config.yaml
n_layer: 15
d_model: 512
norm: "rmsnorm"
norm_eps: 1e-05
rope_fraction: 1.0
qk_norm: false
init_std_o: 0.0
lr: 0.0136
grad_clip: 1.0
warmup_steps: 200
decay_fraction: 0.678
train_tokens: 529900000
steps: 8086
MLP neurons of a small language model. Each row is named by its layer, matrix (gate and up: input weights) and neuron, and shows model dimensions 208-399. Each number is 128 + 32 x the weight over its row's rms, rounded and kept within 0 to 255. Numbers have three digits each. A neuron's up and down rows have the sign that makes its largest values positive.
Before each neuron's rows, "fires on" lists the tokens most often at its 100 highest values on Wikipedia text that the model never trained on. A number after a token or word is its count.

fires on: "| " 42, "was " 6, "===" 4
L12.gate1753:086106132092125149178168230106107170137163098158151153103107121064151181111148085115163182136077104133096153111099095129100113186097085083152066128169079097097090145093111139109126100202119144116163153144114119165130203163101172084178152164182162101197161132145122137149118105174120161151143129081148127136116076163086100194181103111126163058140145107101163139105187127158103150136066112122154117130154164078098143135130135076132102122063173131104119126086115191185138141132111164087119097119155114130105165091095147111121120089108166172156083176162127160076119153121123182134
L12.up1753:168130162177083106119078198107052145128089105117118160162169154104133170098143118122143093177162092156099121142129144165086089137100191097157161132100127107115134161120112110122155117179080129176113139141137130091154127218135161125115078168183106102087125131146073148159136128148100165131161139014102148132126132143102101151163103138178135075085129108134169068094176115162112110180162152188143187111111172128081187098103129113099119110106146119134131104138117146140176149116088107106138072105127061124182169094085132159130174122136092139136117106105143166099162106134110138111

fires on: "- " 53, "/ " 12, "of " 6
L3.gate226:147125154166165104111119121140073086100138143108135134146139160135108126123134171137169096112138076094069067174162130163153091118160079099135079130152194163150197193119171135076151141159058106151081109113090058202102140144112126129155121103163168111067154098098159120132130145197127105131114147132110188119143057108126096108112156104122120168100119109114138106103109159120165178158085152151142113171094159067135162157124140105160174125089144084195062113098142155132093088121129164126142173141181111141177142092112100141247121100118158152113086102095144123120129167175099179056
L3.up226:134147130118106132072138141041095062082174126109140129130106120143131137121158158116096088176110121070089107127119104214157099122189153130146135131044138118154147115147144206089141153161165109085137117156095131148143132150116082123117162134086151135120118122120112155170120186190101131090121125098124118134102072101106116097084088106101117143186114187162126087140115159146132131154172135055118153091094121076085157154208108102113088148132109129147104073112125174140108095083119099114147111160116168138187092141096170102120139071143129143114105119134034109115125190132126124148

fires on: "| " 73, "made " 7, "(" 4
L12.gate1654:136153120095130142115130104108147193122079143148169122160058152158132149094079098065175169114089133116137096070082133114121138148159108126129112108115097125076132121167086111088129176141122170134094124109136123148171145091119137104156140153103202087131099102076144135133126160155102103141118128130226091152151166178190072138196123186149149142209125133165141115049138141098137110116083113150109152109091100111094167155157123106123128211121133096110229131139165175126141113117145106127122100099099152178082130137125199131126140104109164119152116118158113233189092135154084086140
L12.up1654:132124092096132149143083139049133162207121139101149186136116160128141161132096151152130133071103116107129120115105155128092205123113171186161166169124104121134140130172121086140154088118111132123125105119171167076129166165078112126147163153164181155182111104119175130154125136102139080163107101085132139107239149217113168166161101124150154163118072127109110132076155145176166120179152105178111118142124152105132161152181138107154051201128030114110140085178177157087174090152126168080136119125094114125072110140147141139087150102122136098131125177115179140098122117130038143114

fires on: "first " 26, "of " 8, "br" 8, "more " 4, "-" 4, "regular " 4
L3.gate1983:171148140143168139122149134097158129174114104121099164079136135162107118172174087188150141146155195171138107161171094130111066158116122115081121129091109126159138080093122099086096116137097091175044113141147155118109149110100143108125132140131164147112130109128141081173172189131107137117111051121117076178146126135114138115179156169110219160129156089148125086115145124124137106124112135165135101077120080115111131159104130098128128142095149131125152131218113133080059107119130104148105140133112062158107071062160076139187153114126151190087120123127076105093093174145173163085
L3.up1983:187095146100129072104085150135134124074074154173105191178137098169103075169160126138093117152159124104130128155155157126197094139098160122108084147064100136140173159094108178102114160131155129110155204155108134156131142106151136186130165096110175105123111120196140098099158056146072163100169114158036112127134102138178182142149114098166150121112132140068115082141161113102133075163154149153131101064082202143180122121076159130170113136107146111082113114189189134122118181122183077121143167062138113112060101114181109188168121157107199149130073146123123146136105184126069139136

fires on: "'" 18, "gr" 14, "l" 11, "str" 7, "?" 4
L3.gate731:147148176126097108172106061143140173117103039110152086103146153120084177134132133171128107100119098153135118182113131107142092148115155199081112133119132096174078139082194096128129087115156160138121140157171126127111187126184079103144113119101133135157119099078156117155134138126143104166075100162049122099163093105098093136125129121086121125129132145098138089132171115108101132162145163070150187150162132126099099150137118187119084153148104106173109141074138187208152129117157134147138139130122108173110121151132111159128103145128091096128123088140128176111147095130097153145
L3.up731:139126136190115109166174125152111119113116120102184136080124130124110110067187085159164152068168132162127152141155159146145100176124142126108086140151153082212090138118141112133145140083190141185136163154161086142143147104128183090139111128127142143192149090117146110130110122092151134190097145171091071109162097088149106098102127079112128097073081124158143119117219130165170151150123155056151114178148076187149110170132109181149134177109122139164110106093081174070051156143171163133170152121090120119139077176107077147144137131105127136146120103129084148119106134099093130156

fires on: "| " 85, "called " 4
L3.gate418:153129138066098121148129133079103086115139094096112130188054110167160167111107131138129167108136123119109177122056127066104111122116159143059133132141090119091163109149080170119148127101103157112090170096176148118118060136178117102147165173083191101062165155190106093117092100157125043148175117118158118118167096090116143118115158103095124118098136145153137122099116055121134169186174174168119109128144120142132116145093136113067104136152184111097099198093134166086109101090115139125069067104144105125146104087155049148151095115145163085147088104185215123086069088161143109110
L3.up418:165113123132154151140115134090166077127119076097169083086130151143155171160038145149164099089131133131085128142121142059173133142089117149149164091102130187118111130140144135167166089166138149113102116123123138139055096101139089159105166182158073128136108142185060162147121120091105224077094102188148099120104164167145133101170108098124125181121129125129121159128124123129154149112104157144102124107172142102046206151111120102225131168095176142105106140119153122138041131110057091140206055110129133138120156141112075113124124114196146148129122119135127126127148133116107091098

fires on: "J" 28, "P" 11, "I" 9, "T" 5
L12.gate1372:166086107160153160103147143152153144107181087190158126120096147136137129090108147162149117100138104137093148129110136144167171140110138084142125137135112181125158132120126107063146107145098138136187122140196146119168125121183092157117182161154175063125107140148172073157140056147123145134071112129165120078139144150112081123113157098109168144093146144120135162165095119158161152136081122121120159196141129188114135118198156119133121087129157176119159129090157101139120161131171136105136169159107096089094151113062096160098087178139138120095117100133192095124087227143136134175
L12.up1372:105082153153124137106086150114126075115208140077144138118148130094121138159096169125168145154158077127135158119142111153167118191110106094085061066104199084125100101115125100093141148134146134149114109131131167137141123096140115134156122178098073123086120169163109112128097153147158196158127137116134113092145053147089112096202139096160132167086153168149131125105139041100123093087094213165105114165194070153148090113123124101186145140135170106146111134075141150151075170105149157080177140159116083109119073114065133113160095151088134090137183157107197128129150106118120143123

fires on: "- " 87, "engage " 4
L3.gate1833:125110129162097173090116091087109129100182131129128106153183157162079100207115143094123129076141116140141098153082063155108165132183105128060092162144116141101182073093125134119122131139088155111117043106147134136159104156070139061156121134097121073149156096143133110102198168116063147132120165150106098102156119142130140093143125117130135170199112132151138196077100117144142154175110163151094134088055158095099140121134034102106081122158082088099076142113106094162112092137147098065106153113104170152185069138110137163129109147120139078165053106119166134152094135178127166145
L3.up1833:097104129131061130106095139102155082141145082082132128142173148161073100164130110079151142091151102110143088163082113129091171149196079110110100193144115105120155095107162138152092133113148161116123077103123118146137114143076143102130160136133078093071135087150116090082178161148106135103145146104141075081182093116139146103096099130089099153090152110117190153130109078089160155163112123142089156093091159077130089099136036089069058135171082086163033117144105061189117157149151093099124170167101156121146100164068143184123163165157123092132091047083130140157088086125094175154

fires on: "is " 23, "′" 16, "are " 12, "year" 8, "two " 7, "um" 6
L3.gate1270:115128112119140115127169084201118168162127113177111135118139144137092133143126141128144103147030125109164079114159095088115182155114104164124121102111120069111106132171062134144110072185161091075136093124111122128116153133108134092076100143092171134115101106188085135079083143164161183111204122126102097091123065137179098161165067155113069083150044124155145199151137130131097164158149144190162168110068106145128104158107150075142119231162076116146135128148156086160130103193086069138161144113122180170110143165117161077155163174141176093188078165077140123079169122125089162113
L3.up1270:108096165107137126099152143177110083143122162134073118124160194158157104210149186122165149108101174137146095151166157149098167126114179150111091136115121143112120091175145097214086163142119121120124139123157131084113160145138149118111171191065104139063143097142084053118125131142092122095144117082099161132073064116136147082118108169114075139084093144094129137158120073155158116128135123112116175094072166173149111121133100138171152135122150127171151141081132140138132131168095106127159096153073094108106155180052105130158147142144111189116101091105101107081087123089143203074

fires on: "| " 58, "and " 9, "; " 9, "while " 4
L3.gate1464:114166114124138173083115112124148073124137049148126073121134143104136138125110115154134121096124069130098067186158110064152127144098118094153169095154144182153122147112157176109105130150092080140084134133128141176169130103075100094166136158077163115143116185120125044168148105097158142123180154122114059118188158089083135123158140129088142143106099118095113130102127100192123136128154167081151104144141093196050112119114157085061099126150173138063111122139113135105162123130092099151122073165121136107080120061143143135140103158182136064124067118125132102164194121124150094052
L3.up1464:110168144165132146137143098172114107121158078154146110140158139108131167105127162096074105136111073172107058154149125051157131111122142152139191117132188160198119124141146146134130143143125122190114098164127121120153192073112100041206167133114152099128171137204123108170133130070098146104131188096211136082134192127114107077137124132154157121162111109081114112168168151170119122107133144111181076202141117153091118152093167101125108114101158074099099159101120158129147105136146114121156075130090141124086139059111121140072118121128112162091108106150108127170143110096072119114

fires on: "." 37, "| " 16, "% " 14, "der" 8, "d" 4
L3.gate1432:084105141161133133118153144140137117119117160091192124062108069132119151113098144105120153113148120160108157151122171128142181146111132104167151132110169136137146094130128128126124162186111162130150109091119128150133152110124131159095090153110169181095181090150152159101146153151142162134146148130140109126136129050180060110107123129154147154134094108095154107137131113129118176066187046144108132175150150081073215099189123156134168161134116213150142137113092104156135132096164174163097080120126120143153103176117117124167136131122103142172139134171121119034158125138113090138
L3.up1432:082127150147124120112108111174078157108121139164177117108114096144070131161140160105125100162179118152172140128153186137091170178164100080212110187133101089132142135127121076192094180139114182143134185116098066137174076130122125146130127174151088144134140118104149161108106141127083063169144131075130103131159171085134129071124062134158137102174110130116130062120120117099154164037148057128062155105095113105110153095141111143231161154171046106114156119090126099126132157081085106163162127063088104137122131119136118133096071152114138159107121120083103134145102107096110102160

fires on: "0 " 19, "bl" 17, "temper" 8, "footballer" 7, "A " 5, "MF " 5
L3.gate1139:128156143174119095124136168121065092122150147113148125128115136146142167143133114167155160127174141125147129153135148155127135178169178148184134127079150155113125104131080147138092105159142119086102125151131082100128102104114113107107101117154102083117113131103094138156153135098112105120087131203132179180091121186174118099189132160111149095128109144179094122053120188131118134156127157166124116129147101111188144151112123078142107144097145114079140121048114168114139144139135080133111141129094140112151114181115086096165167122089121132143094075114106098129109112201195087114
L3.up1139:078128111150134054094111168142155109071154157152063181138130146183136092102154136196121133116177142084179129187097109144128143149151199120144149145097150105114100147145131116122096111153161098151133136118093070171150117090112058097095127095131121101128150140080095162105116070091159068106119104183140127190114137158176190147163134180040120081101113137114084135057115200093140116132138174126139133128138146092162143156127138132151128134115147126103136152085120130134134136114120126160122101086100142124128152171148097150193143090146150155151173108092106117093100178129168094121

fires on: "g" 18, "ig" 11, "ag" 8, "eg" 7, "." 6, "yl" 4
L12.gate1446:106164118110110124157136168107166128112167110160127161179123159129122141095101129178157162174157178139119052142117086205132134203128136163089175146144192109104094080074162091121090120164144155180156086160093165124115122109089131093159150146169174092156136088101082136110082088182081155092124150232141141173185091091146062138093139204127152119122155179110120147155115120137166148091090124124161109112168206071081135164080118118158105136123101155139140142090188097121142092132110141136112147099137124105118140091135146043143092154089086056107116174156184124114138114093120122141
L12.up1446:152096124173134071142085122105130108079141184147114128100154143048073160184087137081151098105133123147099061078065124195111138136154160174120216177095162163099182118115111143187082129146095160135181129157113114109136143115135086122128108130128120141116164094114164134127100074114139130141123187221157150141190169085195139163113153123087134119127087088200109087154108154070167083121104156149152120087152089125064121108168190138163090167120124051108166174110176136085112144158075089157135198160199147160183158097097180118178135196084163067092141151126115161212112149145111105111

fires on: "% " 42, "York " 19, "0" 7, "York" 5, "-" 4
L3.gate1095:066138143154114088132128180152123107141100089105151123068078130140130156100141147142136160113153111138097121087108122121204052059176083148135089127179062116114181141140169128172106095119113129071107140089204161167121155077107195154140188093174108177160104144140205099058083091038133165092127152101154105160140149165100101183121124082130162169118160112123142090132109187120152207144133112121135173140033198099128092087160106154208101103146073089093074102105156100092124152162090129096112144130157087104154126137102151109112133123122114109106124149136113122173093149126229116162
L3.up1095:038139128102145134123157129131093092109146107083160175096104163137137128092125076136108154106139124187120143078160149102099085115159150149141174126134149095137126144127170131178104132101088154155160113127212121136133119115115206097145176063139133132145100150176122121094094110119140156115103193150146147148090146171106114120144164087108167131143155128127157134096134184143130133135184105149161142091078101154129143107126114137143150093133121139161100126156135132080091150118098130102086107152108139151104109078092152120094161132114131136071157098120126140134090093077182141166

fires on: "T" 99
L3.gate1086:134105117099149186093153153162193093114168185131096184144035144106128166161103130166139147079063156191085188114124178165216124138137130076134134186129139125156112083134131150107087097171083164101071168147110098157080097098134170119112155097148171101140117150107143123106128151122126130144109174128152114138122160061150099143133157186119153150175085112179194140129111148132190076162113117118109123191134089136143124047160100167150093058183124119113171151130123124099123095139108115121161153131101144053150150120149086161136126129145081090135069118073148116113131151169163145104
L3.up1086:134163158174138152121081146138160161108132079076139142141138082118121153132089084052143089138129169191054109127077161049119108167100133124115123118114126084191079067188188135106141114157111103096094106139105126189134135020176095149075152135119099074096084110131131131142142128123115134119166121101152118122165124163183109137143106111180147113141161134088094151131155092103164104140183143170091082147153116109117146141109111179036146132157100123062125113155091154146158146119121109026137163159155179137144159106141093132112111105149149174125074144073116192123152117105155143148

fires on: "N" 27, "." 12, "-" 6, "pre" 4, "V" 4
L12.gate816:167135105085187073103142108154136069127135195145086086067111125167159091151110101115196165107080090086138145094148187102139110132107092089138080155112104148158089130115170178142113041129112121165087171133157155143081172071082162151142155116097200179115141152112163117113166116093129099089159140129114091139119142129072149107179101143179156119071092127153113142095183139161115128131099177142148147120127144162138076126116138116136168154082154102135099156173185192118138194133137127138103135078076096061204091121130159088106099090156154132055172189144096150125088136135073119103
L12.up816:101169161095139161057099111182094150129105062188115120209089150170142132125110139083116152116088089132151122132110104099090226148162157171148087155141120190141141089155108019083117152179165134069111116148191113145115031137176136096100109123085102115145155113152138131089125128198149095128152110178158126078100154126086117111150125100146167163119186102110123141143098119091168154149121123165124084069145123076107112188144156114146098085168072140091154185160134098179106146110113104104176086120099124146127109106102103124171095167121121064154078129167154113158146123101151118121

fires on: "- " 100
L3.gate1779:117072142163121138091114146067087132089172100174152125176041141062102139081134056176078121139105071085175122126148091105100157136200067106098133103130158114109148121125179103160088094129146155140119179113113140104069179127080158159109105188135085082099120135081135139138095165182106050127121146084080139118121106088122113113117157071130137126114088141134127129097122159140159131124121096092103113148081119085123111095111075057127106123163114124129174157122118106189146084148123101165115127155141139143072136119137140129099108116168135151105101154123158148089107173160134076165
L3.up1779:139177115142138136131118087131135109142132186051128117192151098179130196102179168105172104122089159132075109084185147175170080153169154130107150197111109051145158177110097200099126178144150139148182115109131076185172097153149138095137179137182189084101099100163086126136149162155121119106075137153153104145143122131140127160098135087129114164112060122087133140133090154072108106198100130092123092185083129081135118163216152113087125130172123135135098124151059099106082154159101126123113158151092172148143054182165119151073149128127085075170106122092143130168081166149081179138

fires on: "in " 51, "of " 25, "to " 8
L12.gate1552:149116093151114100151142110074120137111148096088148170120166173135159082127155096153085078081142134098135156100139167064157079170156135136143151153157097170157189171161167121155123076075172111139118088139135068146129127107159109086184060206174117122154190196121099081130083136101124104146093146161087120108158138073091104185101159106115168126177161113118146134148171129152155117155112201147193140146059116124131179147098125155108101149123115133118093143121123098150092177169114188170108127130095091101114090141146173125171183128076131133138112162121104081146098128090157095104
L12.up1552:129076116104122100150098100164133135095118121113120153129092160181147104116154151168083034124061148113100087116144117106163136130133090118126122088148166137180169162107150133132139097097155127094077067138130081111146119092167105158131106167109078076157178133093138092112121114099157122108130100181126090074135109076090149180131206078143102120132094093113110119180191116073087106142138169155157160126158147099136123125148152199129093122173098123150092165085084152110078187177148162094123116139149135094157120186150187165139141174104106148133090113109114120147098134112106085141

fires on: "to " 38, "of " 20, ", " 12, "North " 7, "-" 5, "j" 4
L3.gate1365:157110170141147108196085163195144147137129092128086112083136109128160118133098103166133124119110024126147089114170164122106136153155091103148113164132122136118172178144159124115148103098152098174170142152106148150136170154155142105203124137116152080171131144096113111065115106107065099074158092151089156134183128140051080165138138140160182135101178090118096088111194119138071076154080129104138124127087094095141136123149168100067114118091178153166131093151190158128118152150059210152107135107144141107124111131188170182191113142081065165163118106116088082182164141119114186152
L3.up1365:136122100117118096136097167150143163045146163144120127133170143151141143101145151121119122176138103133168123159139140185108164187117130140160141134135176073119118153136121123152123143069197127176181168127127144127104158126045167134089177191167117105149132145093128076167137066109129145133131097141086143096153124158130126160149122088160133084137123128085129133161130188169158101158166110114118136113131119098148101107105189146084101109128156098134110059089129208131136168125087120143148208225196113151107168119164141133153170133148146147132148101142097162106118138152091089132

fires on: "." 57, "| " 25, "at " 9
L12.gate1982:118126071127166134051141130092143129077144105148129185083074081179111148078140118118069136175108115120161146129181128087085167140101136121119166108123094159150155117109126096059070111144061087116150076127174134103135133117170092111105180081171120177119125107123152135158161128133139122117110085088112105097109180127077117212142132081167173133118130149162128070155148073089170158108146075129110137124085125084143181117100237142146127101202113143142138067107141098067107111101102171081118079122135176158121180186160085140144122103138123120209119110099152088137157124086122096153
L12.up1982:136076142119159075066154104092086175099045153123091179142158093132116093184200129094109118149112155191147111127160077137125158098113093119119100104168148133155084137119113133156129140164095161126127211151127163122108106142125204099140162091167104141119135112092108120081129134110155129089095094109065113141183104149087141134062093166140098103131151125152121160111125160137126148085161058151136116127171106136156099063107143107158098149120123122119093120122100137110128143096080090111152079094195085121132149158143125183117153133126139118081090092151119128154124153129104128146

fires on: "us" 27, "up" 7, "um" 6, "it" 6, "un " 5
L3.gate882:088160161140120130150135146107121140097135158121104112162146057092131154150165175078097090157149205124121091117151182155081105125110128156057121090215112093087116204094152125031170123153171110140124095150124141135106095095076130068122141085147156092144068128170094118113114127133163127187115105159129130085178092110142155119114156132116125168137101093108090103139105093108102129086166218158174114185142166172084108114129130158177125189121133127144097115055118103142073104152151125137089136169182114091181129150165125124145191129144116129134132114187132159158140145164078090201
L3.up882:190112210107169130139109141109080120118177188164149108156097050081088073207099131143142161167096204160142134104125118116155177149077160158095065117208122154142095164180086136166115131126135063161143085146130139157130160189177165158067091129112107129109104079147141184092103157084123142094116125208141186142185076090131168174068083109086139082145125132081067092172114115161115127063100086122111132176141128090076102089157110127125130101130177139137172113130090130174177107131139140154124118195182112109144140166125127098148100095140098155114102153124083144049121097051148146133

fires on: "." 67
L12.gate626:132117133170098094128115132129082067129155119175132167164114188122097142121117118156116091121096188092156067041093095161179098102133130100124122156123090100157195133101126154190141143205137172176087148054171114165072138182156193109126119115159151152100083109107069116162135089089110137098125107127121068151159153143141119083096161157144069149131077154132170115134120170153186116137099181150202082151088133110121107098115127123173110153133170149074107166154120140110138123121145118117131145103109120055182135136129176101057178159135086131104106137168124114108114123109084143129
L12.up626:151153159156092117144072130185130113125120155141139118161077114160118132089164149206077062151103165144089145122091144131100132118138091111153174157087135167127096147172069112090087198158120166110117112120129148137150075094146119142076108174124127152140118168045147165138148130137104111124127140139182255111156179151150156133132088102105141125070088134189078082135085105163138141055159139128100083101151066124094047163111159118142150106085146119176106156078149194164106090172136105087115169101092128137178099150126137163137148144154173119140138163130125057164135192064090144136

fires on: "% " 50
L3.gate151:119196167167100102109140148109108121060096126104105130104146194094107167158151143102214102135152148121182078137137147154138097081077108151183080109087118133110117105112110104184149162097068132105086145134135100139084114096150183148133109109125132134161097115155135189117096119148120073131126119128085138162200140130086167134102139146163072151152133117126068109136136113105128144138125125134143112142096122097090103139136184098151142172113105105206179049107102127165134132127130169118109078084171047148101165123115193105124137144087048121111074129113085119119125132163139110157
L3.up151:146135154148177113071180123167170118086092151098180144140129154163083154096097069149120152135213142165136117145109186181162098150121149132173091086086096198094147135103151117097105158087135119084149162170183105120114132150114126147168105145163113206125142141134113111138097146125162086132104142114116106201149081164118135111137177076142093118151088167137157155074150137109112140198095167131144072107106184166066127033158136110112156159161164130164103111084125108124180128097063168171085114089108163176112084121095135116118131154155119118107155113193013168084102118118161066129

fires on: "G" 60, "T" 15, "g" 8, "d" 5, "J" 4
L12.gate1332:142164148123102121081099183161212181198119189096145112095155116139173113114191060193162132118118115159089123166114125105085074125151133144092121193114140095161141109154122122147088117115101117096082168120091128095178093077157153079152138126157122041078128103137082153150113164122151078128069164147149137114110130086123111102107091151173140178122120144123184071188161072143104169128101105155094102142126147139162091100107114173138058166132153142062138110083108147150197144083110157058134133174121157117137154114122111137127098157163153102153117145093155114095090112172139112121
L12.up1332:080169139089166166117128176109133158100147154096102184143052115120132129139155106132140082109094164178142107148152125131121110092154110098123139125130135134102103130104150086103121179122094148064083139113120099104152158115175126102090084167174131088104143190095170100114131141126144109149108132139135099141124146141163131110149103125132139087140134138083147143085161102141074183112114059086137118154066099135132151142187056146077101163146122139089192108136133219132120128131109156083105128134123179127090135103093142125098096159134097134099119095111089136106162132096137115144

fires on: "is " 18, ") " 14, ")" 12, "| " 8, "was " 7
L3.gate1225:110117090155131086144093134164122123115121116122130095109191163172055147127168137123131150126111137142138150116091096069173174102139134186127118122101107136169184120141127133129153151160159089091098117093101111147088177137081110171184150134085074115121133152153061115088154111110132138115085086194187111118121106100210135159082169117110160132109040161112126164126042117157140160188177108111165126139137085113128161135147159176045096104142139110127129120109101153170147113127129165083129114127141128147088064124093096146107119068183096169145181064095162116115160086150169108126
L3.up1225:108112051137138128101122155094085138142133048118136106159135075065130211155168121163110170111113108183154097174210061139149138136060133119145172128117161146140091134136166105156141141127120138127135122132135121074116165084138111076178149196132078155142132126145138135160170094139124126086154117105151109071150194123094114088167106099127137144116154148142148171166089087102150103141164168067191167142137094144109190197113120110088101130154145121097116130106151105134085120132123048167114089190160133155110123111186098160146107124176161130098127106088137110122136125170142075117

fires on: "." 32, "% " 21, "'" 8, "ob" 8, "o" 7, "-" 4
L3.gate793:145102060179127105083156087176149165124132175128132156088164163102114056130133184140119149202103175176109090095114171153069149091120123127146171116089108181116147177190123093097085136088080104195066140140125132158170127134126091136138118102152178111094106116124134125178121164169156156110115102102206142161144131149072135098169102144108138090140138156117059106081155179069137123118134103182133087139134098040105137128130122144156156171076155145070125125110120102104117166180145111105102117103180107103116150195149159192143155148198157137105127093091083129110057123132133132142
L3.up793:121156145206164161157149129112091098114108115116159096049154121138113105103164077174091144140114124119098065115118148174068151099155118148069161115084088168113129113142101057083130110098111069144161127116118152121182030119147156111081092168123091149110046108137085080149125107185132121120184165120109151160152175103066136128154138086099115095121109117121120094093098154099086130150060146086083072079172169131124154115095136127159146166190176144118194124124096135151113133103139148153061159085131141118063103128084155161115132101113132155160135125101109040128079086155089097171

fires on: "–" 28, "and " 22, "-" 20, ", " 12, "/" 9
L3.gate1823:108130118131159118213074167225127129174157134138083122157142116142117126114126168066139134096165154113129145120146155103140092114147129113158103146153139124176199210117143114089129159104157091128115060113064120068199091164125099131140060128120131067153078115113127076141155127167163114118112102221159138163146143159086091152128144152135105139102160098092070117122091141094130104130117156135126151125124125175168097079132173159070153107095081077078203156097209124136086155113140151131114125085152148127190070119184156105165153098170128146109148102177075130130096074110115165119
L3.up1823:114113139121084124139117114128113134159113154176135105167107101121121110131139203130083140124131141065139106091104106231131130111141098139087114148165137123110093164137151158156143151055191081143148144128111160088150160124160196084132137153108129128104116073148128110166147108157153071137117126147143098131097132156107145126160143133097132178089046083100101112084122159106150117149138169086141109188045174172127097104146134164060135100055128125140183163065072141136104161161113094122130145116101191083147158097148126148145152194147128130081115060196118114164089127107094123095

fires on: "and " 51, "-" 16, "City " 5, ", " 5, "United " 4
L3.gate1327:186123128122146175164123158186098160102133107157105109127175154144143130182109161090167093042107112150169122068132153117115095145143094122169146121139131114122155170134156111105132188086162119150155148087165103165120191133133117126126112159143072103132099127169120139134167194143160127127089141150124094140157155117118093146059087107094193082103125127081114139144116160110128173126086097124145069090121129127152113133095095185157165169113155187127077176144158150156139133097067168132146057140085093178156161124142191178165133148151088112132159137146093103153108115178074150104
L3.up1327:139153166102131110155106154145129130111105136188123093137122105129167096173137142100107166115078078154144138108136067145182146110104159171140084164068098076237157197143149070113114156097222169133187159135126129129133081148157135134117158127085126145123120132157107145125134117154165139066108143127136152088074121147125090135131076137133111162131184107128124117107154149125121086092096095147142078125078121160206061159110130120094176145120175154150125109130137137117139095094119067040143109154163154150094120120162230167115108095084141119116179137218096109208136100145091151136

fires on: "1 " 24, ", " 14, "New " 11, "to " 9, "in " 7, ": " 5
L3.gate296:089169124128202183112140140118079155122155087119145126142126154117133114100179200145147134121180106135144135076204195140189159167183123113186155135155110130148111165117155121139085155110180154132108115090110115093125105158095100188120133116106056152148152116108100115091096104147076139123146144132114172100110128139111114186128221124124158121160126175148133131124125093162133173066136096096161154178142089119109117148106137146095174079144151150136086112124147110194133149131136155115101143161185127120097180107157140132143116105110163039140131155179164085170118142109111094126
L3.up296:158192100121140189119108135146104149121191090132178091127113154093117118100164199109169094106110095095155136137152169120166146194188106108165134168187123175124109146101193135149133162094146169157111102028133147100113088159095068155118140148162083140192173126116100106129112090173122138108146153125113143139088126149079156188114167137119164122115104208137156154113121087152165117114131049107139155149153139100109121155097106138044150065155177143137122121125114134162174164140122160138077142155162134126077139099143119139176071080099134120149130138188137148183087155138127068129

fires on: "- " 98
L3.gate921:202145095103071155036145093076081099100184124104126137124075123134109165158110156127121045157109101104159130154157140176105140133134068183088112183163163060165156107134160140105132093084165164131142144144162052148184156136084131138124110086135118089117083141120124089154175130150084134088123149149166100130132117105105088118091107131121160188137136155137119098132092105129067151086102169071084146097118125127060160155171143077114116147121106088162108115151114146172150141120118137172129121127124119117081123100101124108109114153161155082165090140076212196127115153139118190144
L3.up921:192103128145113153059130097116121141131185112062131108131103150143140138159133127115135064110118136125186127139177086142094129126117083149105114168171157076155163092143112128130121112135130149137149148194127055159163157111098161147160117070165124122093138114095102119127176146158077126101152149108149153141085109090119140077105111116075140144130109145131143141128115145114059148112124165098122188168149177129095132140164116115158105113096142051199140125110061102103192145093127160205112136148168116115149112106106117074138115154134124112126088109097179157103124182093110183182

fires on: "only " 34, "not " 13, "away " 6, "by " 4
L3.gate1781:069123154097093061119075169105180167146107111150108172104144139100101110178120100046157135137152121099195057110116133091110129144176186122145126095119181112114116110163150083143122126156131146162122126128116109164076166129151111144185157141182107133123142125149121169104094115132140120164137100145143135118119065125125168152115138131120129111114143161095129181103180125091076110146140156150099103109154118129142120119137123156110093057126139111097199120112113198113132100074102144178111066145133118159118126145117108124122089135135161202072118149103146118150122102111173124164
L3.up1781:095046172146124079124105110072147155155123144149121137144128096082125098088102129136037138114080122095116135165136132124113173140127119090158157105140126222133127090145064158132151159095122135120147155116085143157145154185162160170114115180171112120065163104105088066056086105131153176110099122130129114121137118193040099084111130110171154118098116142078124114174110164155090120166131149213071158136100126091095172066165127126133147101173077146100098150130158180120156194120125072072129167118116161104165126135139086108113115145115061164120110128133150127144142155096083081157

fires on: "0 " 37, "." 18, "-" 9, "inv" 5
L3.gate830:136163155116127133132124142181125088085093146106103122154171125127146092155101105131117182202153143115162076134097165123142086131129142137142087123146097181132131106103139120087097108089175142163107104194159186109140118162164109172089094104121143104087098118158141145111161189129095086120107117098210087164127097150129117123124138112119105145152130162125143100095140184093092078105119081156123141101086087110152139166083119168090128157129176164118149224067102135114178114134144115129123124117233125121155082107083130155143136134125152093072124139072118185102148165186139114149
L3.up830:127134145100123140155083046133103104074137089128086055136151091082106144137099174133135197157139149127157110142114131134120158048167118179173090162119160110131128127136198113158135155084114110092137132114112129078168171163182112136118091114104122098120142189072121132171057068134129142160119111104114124211112120158093156084079148100108131155105120140148135101149132160079181104090076081141156122111136144159181117158094090130180125171095136195201124171084142124161128155127098156073096114064080147115170096207150091086118114086137182171095112144108139094205173183099090093075